MLP neurons of a small language model. Each row is named by its layer, matrix (up: input weights) and neuron, and shows model dimensions 0-159. Each number is 500 + 40 x the weight over its row's rms, rounded and kept within 0 to 999. Numbers have three digits each.
After each neuron's rows, "fires after" lists the tokens most often just before its 100 highest values on Wikipedia text that the model never trained on.

L4.up661:470464539527510539483522462472532488583417525461471415491480407518517460451447486483544518494467565542498552563432508417488551519511551530513465530490437467524503463535542464515473493553504532536500462530482490466532439480466476457491503536518524473530479461451427475497504517541517451418498522464506490623493518495427437468389444476518510538481481449501490530500559567487501537491450532524526569529562486514444548530567544529515490546460492431507482463526513519579484531468511562
fires after: "6", "5", "1", "3", "9"

L4.up264:464545498450474495441443441519563452534558453398473476461438490452475486485419463511492520518538563497474454494427497516497505512528486587493578555525466506453518431477533446483523546537427525514548478480482478469565458495522475492468475461490559493504476511455495521434485569546520421437496525525444497520486536537494475540438413552529505468511500518552495494469570540549529550420540522512513509626488442501510510519482548475525578536444512511523505431471498521503481548460512494
fires after: "0", "2", "á", "i", " Ser"

L4.up878:461494499501492574471461494520491418442458515506461494517542530490480499495487570486549524564423517449511491460578516465501486540406579527458509579527493513542485534468505501444538476506534492489524548420507487450532493469525500468408481513488479534545536543469524443499518564528492483426555510480434588492472476519557575510508547459429487515564450562486589458475501594502475553497415509506517476527496445470471528453492460531489444533473489516562555526430483481512526528441535498
fires after: " (", " Un", " ", " un", "-"

L5.up685:467471526496598487466484402517441479536527436471444482480524449454473548522461509512468443525498481563495527549412563523516498511523440520487447524507475456588471499511488495565508479544525517463493498439503480433527495533586486520426496513435555453492518538485502505562546520494521453492527487545472528578555434518490501483488500504460529551484585402535440523504567526480524578479559558533480468569484475510498550476525532505503492520482604456497479449485507511542467533407511513
fires after: " |"

L4.up593:509490523593491484530533471523554481504514488554451568510520485404510445524439455506514522456452486574475505457453508500513454556432509531494512474427456499547527434487544512450544460486461525501494453395541475488476495542495526484538599511512523490478474586480450489525540470507550494488464520469509511506522554550593458463510432541512485444515555468521547465544515529458470525508557521512542475502459420445498515553571588496516520467387466526450487459547487530509459477448500545
fires after: ",", " September", " August", " April"

L5.up716:501482515498538490483490468507509460539475471560401556527464467517482472464495440568533534572439449494494476541496474463501449451511468563439557504493414534530495475461573449504568487519455499533476446497526492535496412506507530517497491477469523465444497569463471482546547494538539517492474486513506575449449518639513521486525500450486500451556522482547579501483509479558480482489566464460489500574464474511485485559578533490488470597503565468430491444485547462506534436449504522
fires after: " |", ";", "-", " P"

L4.up734:478506408513528470505515512521502469490472491529461528474520456417537459493471458531529519499443511534465530532511460498486405449492506524545543532501482517497518556502587489490504487526427532503449459520406510501511584429472516532413508490476438504456610573485495479478546463536499482506509478504543559506548526534517460500403421455471518482499469483551527538576512482538478521481522458514485543498518412492550541500531459559472513599538493461418492476465430474566460565487459531
fires after: " |", " (", " -", "|", "er", ":"

L4.up106:460529524509458483505439490498495434473587459465439526541498500486528501510454507559497480519422432508455536536491563494529521575496485612489574512547459504525491459524521533527542479455494531476469431447476538461575475488456493466454489545491498552533465461509484479478518524507513504494568536480513569503483497545497481497417471450487495502489497485537560506484594537597508491499433543550539487600569508478493463463565519487487458503431542434429500439427480478478558520470419529
fires after: "\n\n", " |\n\n", " Sup", ".\n\n", " comp"

L5.up875:548439463466513493485458484488466498547479533473507488510625452506501433521476467557500529489460447473514525490465493506450512487464522528550541545463447567529520505442481470545513488507459507491514463464497503515527452504460522513432589543484422586518590555476480377516475547506495477454489574440471508516537440504505525536452517413446485487557519522497568486500438434517572501491499530518520480576545494549554484529539508520545545541474569486428479460457577462479472464478489497
fires after: ".", ".\n\n", " (", "-", " d"

L4.up853:556451524512582541555474484444516439492495469571510589470468539442429430539528450534497549521460461523487523483506457548476507516483503549558492533516515511535573529451596545444507476492501594517540508506486428471505458500552463517464527449524461497553495463482414433457455520497584498461519461482563510538598500505509470468450485496537446501483499529560451522509489587473543530496499425503543488468513491418502519548553480548472512554510457442480430487521497518490511485490449543
fires after: " ", " (", " K", "-", "2"

L4.up714:481464496467483444434544524470501473482544505582489552490457533472468441472518554531497525530503424567502485483506513514529441562428436530522457510577528500522526449468519478544474472449514506563526538485493557454491490540487529558492580544468500467543517463458447516501515442529538466444472520461518483541551518459514434452546503511516462492591381470441497520528533528442547521494404505485512454497509461507494540527608530574487545505464494515451471464478486498485501446505486621
fires after: " ", "-", "1", " and"

L4.up195:454503529503448563530430430483529533522444501533455453539608463436377438457449491524535557516463542513512507481574465525455468520529486519526546436508476528510473559493496469475494487517539530544436544454452494490568601544514540459492522522522519526486455463480517506523530512487553515536489536503502506544453599541533450482440488542481506530463512427487521462547553442439522473501464535498544468570489441529437493528503479501470460503469512511426464469475481590529482495427528513
fires after: " b", " U", "b", " B", " f"

L4.up610:504482525564520483537554401469530561477484529540513505494511496533447472514470562484469509485503495523493513470507549472591546498424517510519500511482529541488529580476518509490515502507531502535545500403492470483486551497472476505512503484515490499584511531482474471445458575558557408477475497446436493484572464501528488500470584431512472488539455562481504376590483541545514433473466530502494489485521520472587518460516472556517535474479502549503509500454506441378459413562482492
fires after: ","

L5.up759:497498419541478489496509489514460452621530447483432503458468541456580498457474503570531502501512473521505512562441474463517521490482559560403479536525485449522452531505466496524523518478528463511507509487444531502542472510529444433498519521532562454444579523519507539450542504538635438475518566522479522444471481548478482573516446531453487466499514525548512495441556536525465494451500555498566520481545430508455502468493505455547467553562515456488494516509493459426497481443427467
fires after: " |", "0", "2", "1", "C"

L4.up760:492454554604509539462542462476516395483432499509479471557526423554396448467511517504511504549549500478527504517480480484454460473501524495505502540473468542507453554493539538443471531466466634516515460490555524522537540461516501451478493513460485543498454443482447466448517561561518461486512450476521547570476465530514459439498535427489490483576471519493489467532517468558523514483482485483421580556497490435548436594523503474453506507543529506559515468466537557479494485499535527
fires after: "\n", ")\n", "-", ";\n", "6"

L4.up63:526433568501566479477568473514492431509456443486606507456497501496499424532478531543515490524436502514488435467583533433506473518489561505485492478497509541527478500538565549428605520499505539519513608492429557505440539439531473496515549474503492473575529451450508409498439560557502546468510434512553499502539484504488432457460489525487474473521451512478495510535450495462489504452548511498537527562475487471515515464502434454508496530520448516550486487466537563543511508475446582
fires after: " ", " (", " in"

L5.up950:449540485528468536494521438519468463481421532503499481494459504528511465563536486480509472542500485468474495459492529501544517477444590509467521544538533538502549554528455547534503472535532478485492445472539474502498502529450590474509478529439446572607537499406461498517489555538532457480468482458395482443547480479525536466519546479455549429529563497436573474484465510561500515504459530447475508481541492388525522498589505542464481514464483506564527519500575514419454459484494560
fires after: "-", " (", " \"", " n", "ent"

L5.up592:433455455471537521569469433545570453488531525570463574495587458524522522522521497505505531573498498510501536506490469478481549503443515594466504489520516514535501443465530456468523573509482528488497446527525508440525436477528463563549553506535509512485549501526465525413484554528541503401569560471540489555562436534477510491446499451436438468495511379534556477507552497473453506516517482498459519507469453525508487554554504485519473573483493490416479494446475472498472469507472431
fires after: "|", "-", "″W", " T", "E"

L5.up513:480531524490455463528576438538450450502458494464489536466530421469452492518456539531528481524452472549534502530524552491525469603456526513437553497510424488585522531487601492467464526450462552539491538428534536493455557493489563432526501564445506544519461529474515482537520496530577545516451491494459551538475531519515531486451441495460466459507413477551583535501466447562516535511483489498534492504498456487515476492515496488471518546433465476446477496383572499528470517470469555
fires after: ",", " June", " January", " October", " April", " September"

L4.up253:523487535491534522494475476520491479478481564482476538490531512495497489527483533573546502520405476509535520477553522525473515519468496508511506527456456464486524540517499558459527528534543562587545472462576470521472585443481550475501524533481391496518430526520413514471520484482493505478537539546482488422490406515553541423445554515531453513511469564499518376470489531546486437485492494507479506453520528477495465516490521439510473462487490629452507443387529489470501510555484561
fires after: " in", "In", " the", " In", " June"

L4.up749:456476475481502498479465473467575475499577487444497433552498510522506509470431516493536539563471444566539516488495449439562471489477456564457539505519486492499573470534548400505520531456458520494477439512483505517557485535478461500527444532554468545583519467493472499497570520538548473441503597500439578570461551501511377525533463442485479479542510515551540402504526512577484567443491506496542531543511479457485526533480496479516510519494496478477440453477519477514478501496485596
fires after: "1", " |", " V"

L4.up376:454465566545506575557516512464499416541416534523395453491508486496500456557504520512513446485413484518469500462437489480511549462516485552491525561515529504543512472491566531458514457479450541548539465477432471471525482484469542555491489486532458563430466557498429496515504406544493474478531467504533518571446476519471488497469550420589507495567551534444560554487472488519434523461456464514513503537508494487461473569522514586527475580435501513501492491547499457473461542523523484
fires after: " ", " (", "1", "\n", "2"

L4.up812:501410563496522481573578407468463458459513450524474476507529404433462496455551488502494525503572477505499508518527524431459483515454516529494524474551427545472490575494544487429539521502471574538513489508536453530558522493530500501472540527459503494516519486522399519472492565529524479495551475538548495518492495549549502507450428523554444484490542494583475473549569502492441485463499544575468479550500452479485493545527495510535480563491388477508561487430512476456527430496471542
fires after: "\n\n", "\n", ")\n\n", ")\n"

L5.up13:540401516470542512543408463538543412489482512507478521460547440508537481468535442574499482524468468451439494533529560454522473464496536549483534470518524570531496449493559455496478495512452505517483465510428525502446575455488611481492484504394492549538572535496504510537507497485506466558551564471517577543573492549484471484485512425478528500529536514440503489509504454572441459481491475550507483508502422512555483562552447486501490593504491457451503487455500478472482468518464533
fires after: " |", "-", "==", "ens", " c", "|"

L4.up730:496506566501469450470558476549494439508520471449535473448488411418517476479511566487526545449485444546535449513550591517441496476492524546545532517459507548570484464449486528459512504455436561613499549461450485474525548455449537507430475499495463500490500489516473498548448529536503515486539464517549474604556459496542499514457484486542475494450478536501533515503546489536535475453507430512465534468536435533591516474580484494479454536487480462523448411498515514510486543463425547
fires after: ",", " in", "born", " In", "In"

L5.up110:514479536472478501480413486571531508541546565444454474543586439530525454478437453574545551561373517534505508475426583504527495501510470534526480525551513506446504475524548547526466487495516490490440542457493493499483452496477502479458509533535497519471499518492454530524583432500490481486468586424514490539467475485508531448467524465435421519582523570497504453492517563544538462474420547569475483529527546514541459491510505484486452563482542504433546498511472468489430491503457527
fires after: " ", "|", "1", " No", "2", " Ex"

L5.up438:546410446500548620481527491491429401553441515547522555504498561521488538469522447527467469505524464522447407498510477497489504468432536523461471537538433464515472542490506471474527508463528472500493392492466579448465523505525504495506504523446494503517541456543540439453463487548503475403543448533510522483527467527486544520516512462514571534557539509475487484474477511528381503496553410529495454549563528447522514537515488499511504509510549523500525510493589492528455527436529507
fires after: " |", " (", "ri"

L5.up904:488431567510558428518410496522491422523468460528500493505542486593526500490437427583496533556456511524488537455518564524493549456557495605505514552534531515550507499528495488496477528476475521483535535460430457488552506426490497528471477455522476494498498577449492514525452532521495458464440544422467505475503485549496488500414504438431491491523523472488569442523518490524484527438450485513495557585522484549491450553542471469513441580531465480440561489533493472546468475446460499
fires after: " ", "\n", "″W", "|", "1", " c"

L5.up544:506508454562511489527555515553468494487562521495462503439446499499555471574476488516476464478531547521510488457414600525515470529451473497505487574519502544534458541496499520452486513505472484514548571431519474488506536575493481458503508544552434494492502563451467433499483421523514516492519493502459497465499432480543512468509513470458433500580528415495573449466496564505593462451558509529448576488481486415544465547522486603460494491442494556504496410482524496482464530471447489
fires after: " ", " his", " he", " her", " him", " Al"

L4.up88:427509429525524468451515488542535445551571467473422564504449503536530514501485499543544472524467393463528556495508549498530502531431491555498497542501416490521477484486579529517474486489479546550483521426483546491494532552472450497433505576586469508494423526492529460452457484553524491510511459512416505509520468511499507523514532473461478517549564482537565499501561580567530498493434481595452568501517488497504528479538500477451453582486470480461503489450474482470505455419438489
fires after: "0", " "

L4.up722:458526518513476546444486444541505500524423502506461453478452485438457509504453538504560491520493491560484461463552495458532463537512518540569534493534458498505528547504478504479591485505572539495470514453464464436539530488436519524468507463416471521526469567395553502545549479493459491472497490526490532434476529524563475541563476447457488427516503551522490524546510505533644559527486478553482510512437454498458576494522511485488515534395473532466574449455482492473494446442512536
fires after: "1", " in", " U", " out", " F"

L4.up735:516461540509522581518463420559519520545489501526536447459525515418511500524428528545543499456538484517452502508517484466503517542472551550468514492514478474481486517485476515493489486571487523503438451431465422500580490530505521493522476549445510532480472568440500465470601410481541496521480567461390488448486517484488544468513527497424492437535463506539584454561515429546557491506482526566572459575529482507590556505475535478510499503452499562486547498472463504546506446477515478
fires after: " |", ",", " age", ";", " up", " rec"

L5.up285:435383554474478524494468484484530443493467452563488452514523487471459474526478503507483480537504533506501506492548487459562454479510531583524504513483474530500478497498505463468501556484433556562453519509509499395485444434562484467503547465490450466491525518484515497514484539484490397446468540472583516550493539554517457541561528466539535517498528494432531457504569546536443451437552532602497556515582460548557542499585499516511483584459483470505547491427487491498499536453479488
fires after: ")", "-", "areer", "″W", " life", " ("

L5.up374:515437494501481496480510498522542433531508502537549529517565493499530438488427399505528500465509517451460512456582573500488453532502523552447520491488459480526513458527548537413558417503518548503486516469547549500435532377454510489413544510497487479489505489519495466478514502616523460530477484414526495489475487508614514455440529467535452485519496516515552529548473524551535544512471510556480492450529498451439515555546431513505525527523459456479530550434526509513446502504470566
fires after: " ", " ("

L4.up846:482502475487521513439461498525500468464481466510503488418478463530527423474499582464494496507537460495554538440487515524534431585499496494515541493502473553510576499473424511485559510560506594534536517393512518511505448491484588554419549501507537546474469524412444478509615483518506515474487507522475478468453482523594508510517450429502531480513533529422499419529554468509500479444536516523441487499444473474535513475494541493536552535447486523528510493459499593462423486463475506
fires after: " he", " who", " and", " He", ","

L4.up509:439474543489472562492442438489559482540508528487486478385457456491506454556484528541557508494500530465524502521527481388465502499502529560444467508466432529536489527457533478518494485526503522575518410508428484437567521438472467515479563513487504527562539532535501482527497528555587464488564506502490509486462550572513521535448485470432487515503445569488582471469497546497474558499428483561500523523490454528511503467549501477508505549451461487435548495497514513498439523401425549
fires after: "1", ")", "2", "9", " U", "8"

L4.up27:459512522481450452500447496498578563495485502484478439498575523458484531486509455514484548513477483479537521516462510502522506536525484579541527513487505513500524498526550519522482555514510532499508507394465523457561522547499502488471536449503556475496460611503456493453478471518493498466507528366457557528524624486435469529458439401512471473465446396590474433516523462481556530537478502498575519496511481529518521423521517517506469567467494515425520490485455574506488520544483526
fires after: " f", " ag", " Sup", "|", "b", " F"

L5.up684:553493511497572547441470445566468446567453448452444424489510484491461472504438467519494452550460533592524524531440516464545507564521555501503500550501504528505501509509491506531517454533489545537498526458533492457518488468483527522489482484441519491451438515506509559531508448531530508521459505491498519501406508492495483413470556480502512444632495572509492534453564475556471591512499519535491497553476487483553500476454554474439519474428460575573579468566483505444477502467549466
fires after: "1", "8", "9", "C", "°N", " the"

L5.up940:498429551491515643485462475532454425552457460551489484480499524514535440505423456521496500520477526467597491528512495491528515511494443563517529475550456515556474531433515478465502550506499517537446412538570534472522500465516506522519452514430479530460512503520508441466490543483561433470526519445515534519494511550502527486519480482490522554500540542476523483507488507551413504501493468590509555462529443421559435493563502514514383497506511496449571492460490428536555533511459493
fires after: " (", " |", "ens", " L"

L4.up37:528512573543498506558462489546498464481431491504556512467545494362449467474463515487508525495518502556483527465529540515471531542447550470516558472473458515523486467552493525475535501496491599487442556448507453502473550434582486472472520526525493445569551462477461492487477495501508521531517518510499475563571545572575497469500492465545492413462505429460437520508567510459558455426403475468516488485499519489493524536582545484509514530486506507480479456417444495520438501460437547
fires after: " F", " f", ",", "f", "le"

L5.up176:470537431534521455493457516568523463516490446470476517515563492459519531503474448615533505567485515480565540465511606537510496511517455527472522568500465558498468515510499482475486460486532537511505445473425508459501511441521491503471521486460431552522469477480493421486483501490544486512581486447491504484498501519518523456414510504410480424530470535531562519451509526582505554472523598615486452515544490498514463530502497499466491557509496426458461456420465528468546539454438543
fires after: ".\n\n", " |\n\n", " dis", " (", " Candidate", " Votes"

L5.up317:464497496483471508514422480526544472535515526533420479522488503558572518521500540507484519464419412434454549552384522448552518484421468554461546571526518574516526534495524467496519488482456445482485436531518583504532482534531536541478464464509528540495484532526471542504585543532527482454543492480461597511544457535474479537496494397468454458500549499454609490475458464495533509480412496517513553493504488536500509533509499482497448547460539498485534501504471422445527508520462456
fires after: " |", "|", " No", " T"

L4.up199:488504454481555570543463501506515458609533467455452543489505515503541457457466491536538487523499471516518543520463481475571577439410505527529484482510468482499493505434562510515495455504496493506530437509522452490497443530538523494415479554513467500503522565497514510496478536597504419490480500431497495490486469518490417535423498402455477507636588556505516497583473546573498540515487467480506481477512450464503511508533485561507511564497535496467499450465488490428477483450568548
fires after: " one", " J", "J", " I", " ("

L4.up757:482527605466462508448476495509524511503540475535499444466461458450450516477512518480504505518498490515564486480548522551522496508448487518528513441466451521479520538413511486483483499527518556493514557406518438485493481458540514555475565536470509516492456475500499496487539500496465499467543531510463498536567534510476487471421502485494475554452468472463571549597610451470498473504480534476546470623439529506479572485523514509467498578433503567494471451517462581511462470382575471
fires after: " f", "b", " F", "f", " ear"

L5.up120:552458487531524442512536495480532520489507541517514500506491506509436427491513446493420503433529472435446490461511558529503416507455499505580456461486517533484494506490569531519540511538514568509550606335546545523436496484476535460504533506464492498492531499531489498552520484481504527500506522493520473510507490534546487428521585509475521453532478535488501473522475492524578482417498466482403501489427501505575484469505567479439515468475535578608442461471446512514493466478479532
fires after: ".", ","

L4.up352:576453385484484575516481457480488479588458486569467522506554510522529512525464530521494512533453423497535466467477482436490552559456527455515523501512464503512484522523468484442552587562558486497402496548451462478424472549462550478527498526549462535474442466440536466526514488519544512497481545513519520553478477508521480581470474495520475465529507465448616460512464515467482554494480485601484506491529513513466556580513527486459474478512522530479553498437439525450493412494511473
fires after: ".", "|", "0", ")", "9", "3"

L4.up648:508510441506529549559496434524498473525424519530386454502501583482468388476460465528522468516470443500462485431426526498521545516498529544547560491512515521541437523473573479429471455530497531500493491475507484421545485577532521478474534504500473490477518537486519451512545524545504500503622520539495513493513474484528475512533564436517472488538476532504594505477481492517577420456482438592453493472435489500466446579493490509496457534544508514444563492505535486463523464456509460
fires after: "3", "1", " age", "2", "4", "5"

L4.up361:483397536564468505529483503460489481474415416479451537569530490406496445472549481489532554498540431501491531507508494471494534432491520549543573478528513529559460461511564422491550484453429488487433447520526447481503607458495547494525542486491429502521503556501471442481456542508526492507551515431546527526517540516544515515458479504547438529543469541433572507514533425464473493468502498558475580568532472483524505549488463514526498558462480515491533460479491518500473542462425477
fires after: "\n\n", " born", " is", ")\n\n", " |\n\n", ")"

L4.up134:494472458466548509545509470527492438492485451588482501553556509551519516552529445552468525556511463447546513417531481458492533509562545520454540496472514528537463500521532513515458462480444465458557491495452493506542516470587478500457428552516519560476570567501530478516497542556464426430529465503525553596505478505505521540418491454475433529540543478561576538446519460493535481492469473491460531529489447485481416447443489541509491569493499465408523451472505534471463502493576523
fires after: "–", " (", " j", " run", "/", " Go"

L5.up811:416422544464537519455496422544551414520476500525436489539503454539469493481443458497446470604497472535497505507452512531582450485465486532454541512544471543503497478537544444498475537534453470495457498530506501500458555529507559479495510458559494480474557549500434519516511447512451409512524489444502567546525518487492498483466479442461494509501506469427486548477524511597510486539533480544564552617507507510499575456488541503473413588492524454482511485427440504526475514501500488
fires after: " |", "|", " ", "al", "ens"

L5.up898:474507523513474508403537479554543488498509493417480481437500442501478436516502499550462441493508557556474519514520475500491408457455575505494516545460483566554491455556477563451578483539431518566525540496487505506459605421464534521485498491477480504523446409488448406519537508540493516515536450481467544459424445513520468479477548475544472479544458522448565464498586545534492501493463500491491506496522480491524510509537525513525530491499426559504506458511553600535476515466441552
fires after: "1", "9", "0", "7", "6"

L5.up212:527515527508567527530496485512507471551514518508395498502492483442496575490455424490512575560494527539500533541507501420453449484450547527506522425460473508471481507532608573464451465547477488449518458561460469500467517544564439456493477501484500551448501506566510481570598509527588457539449547556549485523480522563484538499475437491420492476546469419555587515522519538480524497435482563529487494481496421480451510458472505484525500514508537509498491537517487493505534472450451463
fires after: "0", "6", "9", "4", "7", "1"

L4.up247:546471465503517403482535431545559533536496535510514504445460524417473440471476507532510466502471556508483512505456525518561436477532464546498527446460524523457456563445522482496556478551490543486542534435516523526529432572594492429478563509597530512516514461460479475533478521483494478570527497558522510437496448523519488552456550554519480442521469580480520458547455557543559567468507497508475535455533497510484482464463501523457428492496540513502441480483514531481564478383484459
fires after: " A", " I", " U", "h", " Is", ","

L5.up826:488461528538523521468542493525528474471523501614573521494481492510530435527437465503489469459503519500545487460530537480473454505493451535463516509482489525509537469459543566458506496507527539553513513426516563463414561424456596517438540436418414521525523495505486519450499495500533484503511490506600514492501511501560484489391443504525498453460476515471562464504496539501530523501508475552488502489522379530545513559550440537440522503482475543473499490418511461549425514514485584
fires after: " ", " ("

L4.up758:512563502493521501430442473544471495554489485482532558537514464489484523487454544527498464477465475508476508504581509429492413604429529499597513511472469533509461490527476540410523494501396493508497553479508447467504577479535554542421567511527466464503421552497421506539525455497500502472525540429468487471527550482516460445462557525506511472542469498469499484458463478494571414513469523565554502499527448472556456531497583454487525524529427556476555467496507521530477487461480530
fires after: "In", " in", " In", ","

L5.up498:455431484508494555502505506456523521527454418515483508531463368505536456484509501563532503552461476421564551576515450457510463505441526584484547509510465552513525471515542446472517486511408532526499505516540514517485530437501539483549488529501478511502508581495509478512465481488535432524503527509573490481461534554466432506500516409558471510479503463551546482435548565501468522479504512504499497542581489528514556544550510471515441568521476444467515495442450531488451463486437615
fires after: "-", "\n\n", ")", "ens", "ae"

L5.up7:462517494497525575493593457500602474519453482541464461496476456451536472452485472428450530495484445506403529510471543507473494480456511491522517526587549506438459515534497499503519520513520448530504503447519545466506525481465554445445531434519517475495507517536525622517497474511480491533542525514511575426472559478533412445516539536500582500538496443541531412487493519531471566506479508462517542528529535467451464550508497474426491508462405478587543478559490531502464484514446472
fires after: "0", "1", "8", "2", " larg", "9"

L5.up4:430427433518548541533469463514491459521420489540474479480477535465444484518473518496493446571518442489513550500520531445511425496438571585513535490542483538572502511524615427486497431582458525539498453463521540496478469486502550412492480502493479512496521520500490478545475515452503433494587484431527513513453490557528508519432509498455475456464501492493472523543604445578487515486522494485480525592574496520549508526519520489481474532508521544445500487483508447524509464413501448
fires after: " |", "-", " P", ";", " App"

L4.up377:501489512471493491501456474489592514553479499501476519440500503502559498539447492565521544511520502491525434477469490501580509548474504483506515438426488585500528483465476602456490547535585506529457536473467459450545511477521507519459527462507436491507457518477469464528486473487567466498503522480501503467575506556496507492452529440502422523570481527443498419531509490491504440478495559577439526452556457513558413565575504568480547522523491546395507486465496594479485473541495429
fires after: ".", " me", " rem", ")"

L5.up553:514494429474534520519513351507478456531481470505489436510500538529502467458423480516519448565518506463525524568454462508449510480405548547474558522512405488494484495506591446483526472542451539458505478542561475518571502562531486475426472537450504501522506503481520464510558471572518406479506528455475526522492494546555443555487546478476501507540566533471546485418500445572464492461493577484516522537477484487470423507508487482532478540550495500512585482480515496521564468460518495
fires after: " (", "/", "k", "ode", "9"

L4.up891:484488538563526435544464401547536499481482495568501460501550515487534429593456492464506573530521467481500492471477502468492519425488512521500520506533510535472460516498496460490485527433485506518495463429491430479517478515496510458480496480500541549524485583400537478541499493498559466490497618472395572529458471503504517520513476533448519456580510537506547448463538532578497524497468530552478506463474467516474495572538547490527428527439480611488554440466512453452504454456480536
fires after: " |", " U", "A", "1"

L5.up539:470503600503540495564562464482480440520487460495509482532502438455590552433448489518529501543492478526469543474503493473550475491513529559457551501530501527534457493468507475479481573478456477498513534470525459480534533517510480510481403466411473559509582528511448511541483537556520501504496568500510511525442476508487438482468574504480441544463521437523479496489551502569488357520509441498479538566483482487512518486484578486507451520503460502504440526383496606498440467502502484
fires after: " |\n", "ode", "-", "ation", "ST", ":"

L4.up827:583537509490549567498446489530491511536461472452523498500499519487475488513477517463507544488506431510474558563457511536488539565436557502586496467495466534537450486499485511523484500514514522489409535469482494479562463516496518547464503581427511554530520493484470480521520432527516510492536565494401458548497520535546488458466476445462553478531493417466519516546609511484560467428474500511511488502442476508518550458594532482496462534428547588381485458489429508480469488454528466
fires after: " f", " F", " sp", "f"

L5.up151:507534506537531498503442437551461503484546466536422514377524495461524425513491508496519487480433464475520535483532514425457446436504498547457530508497539530491468525506509515489509444553514391533549550398516532390515521450498512550429457539496541532441470522480543487457524544542459426548533500475501589482515503463508497484520498523520533470575513552498575462546479486541486526510514498527452556566446473559516505501554467521482519535527458473457536445520515460546573529465536527
fires after: "9", "0", " (", "8"

L4.up460:515499550508508545522516504565466482468394494512431484520583532432525480546449535489415489500547524519521512466531560443568529501459474513487569547466466555494446459535526509434465471555525538528483512474426489468481512479480502435513497518419497507517510494489483439476571556543496502517493443513494493543471486521544562423422433454506520522465485476498480538536485492502558445465415478492491594465470460496530497497547514489549587507431497539480472410475504579525426505481521557
fires after: " in", " In", " September", " October", " February", " April"

L4.up720:439478550450527519531503536488551423516447507493415522499527441502494417499507497493505471512485502556551509462499484422554480480476467531517452515464454487463506489532550544518489482557438514489520498532498510452523469480526458501409489445492540494486484452494483491554481515494511468500491493503593539557580460500495507476546452410523546534568532426461498549527532531476488531425575470499491570509436481465437496530589617550489515576448517553465469474488460542554454513450568518
fires after: "1", "8", "4", "9", "6"

L4.up874:477516521518483470490483482489505487540468476548553495425493491503526422554534497575517495513498475516548506445472460494493403608451504541567516501541486586582488499509507506538483471449435513496468513434429505554544534498504478503405455544488437509521547518537491452503523461530560482543498476459491468569528520524502501492409503480440429477477423541489531515549440518460541475502419502507459535543509507377509506490566517516461535503528515512411435474461488543499473488534457564
fires after: "-", " f", " \"", " ent", " un", " ("

L4.up103:409544509539489496479419491473543504585539493522484438457514477474466499540490466523478489553417499507502446511492540478591474525502501505457497488469487487492504537521563427516479524494449496470492430431534505494531489474435509512434563459494502543544526515441459456518615471503501518483517480426472548500505552491496557561496518475526454532541466485474547524484408550574550469463499455603476534492493497429518497557577509545461574516474472516407500512479537546543530490447568504
fires after: "1", " re", "9", " (", "3"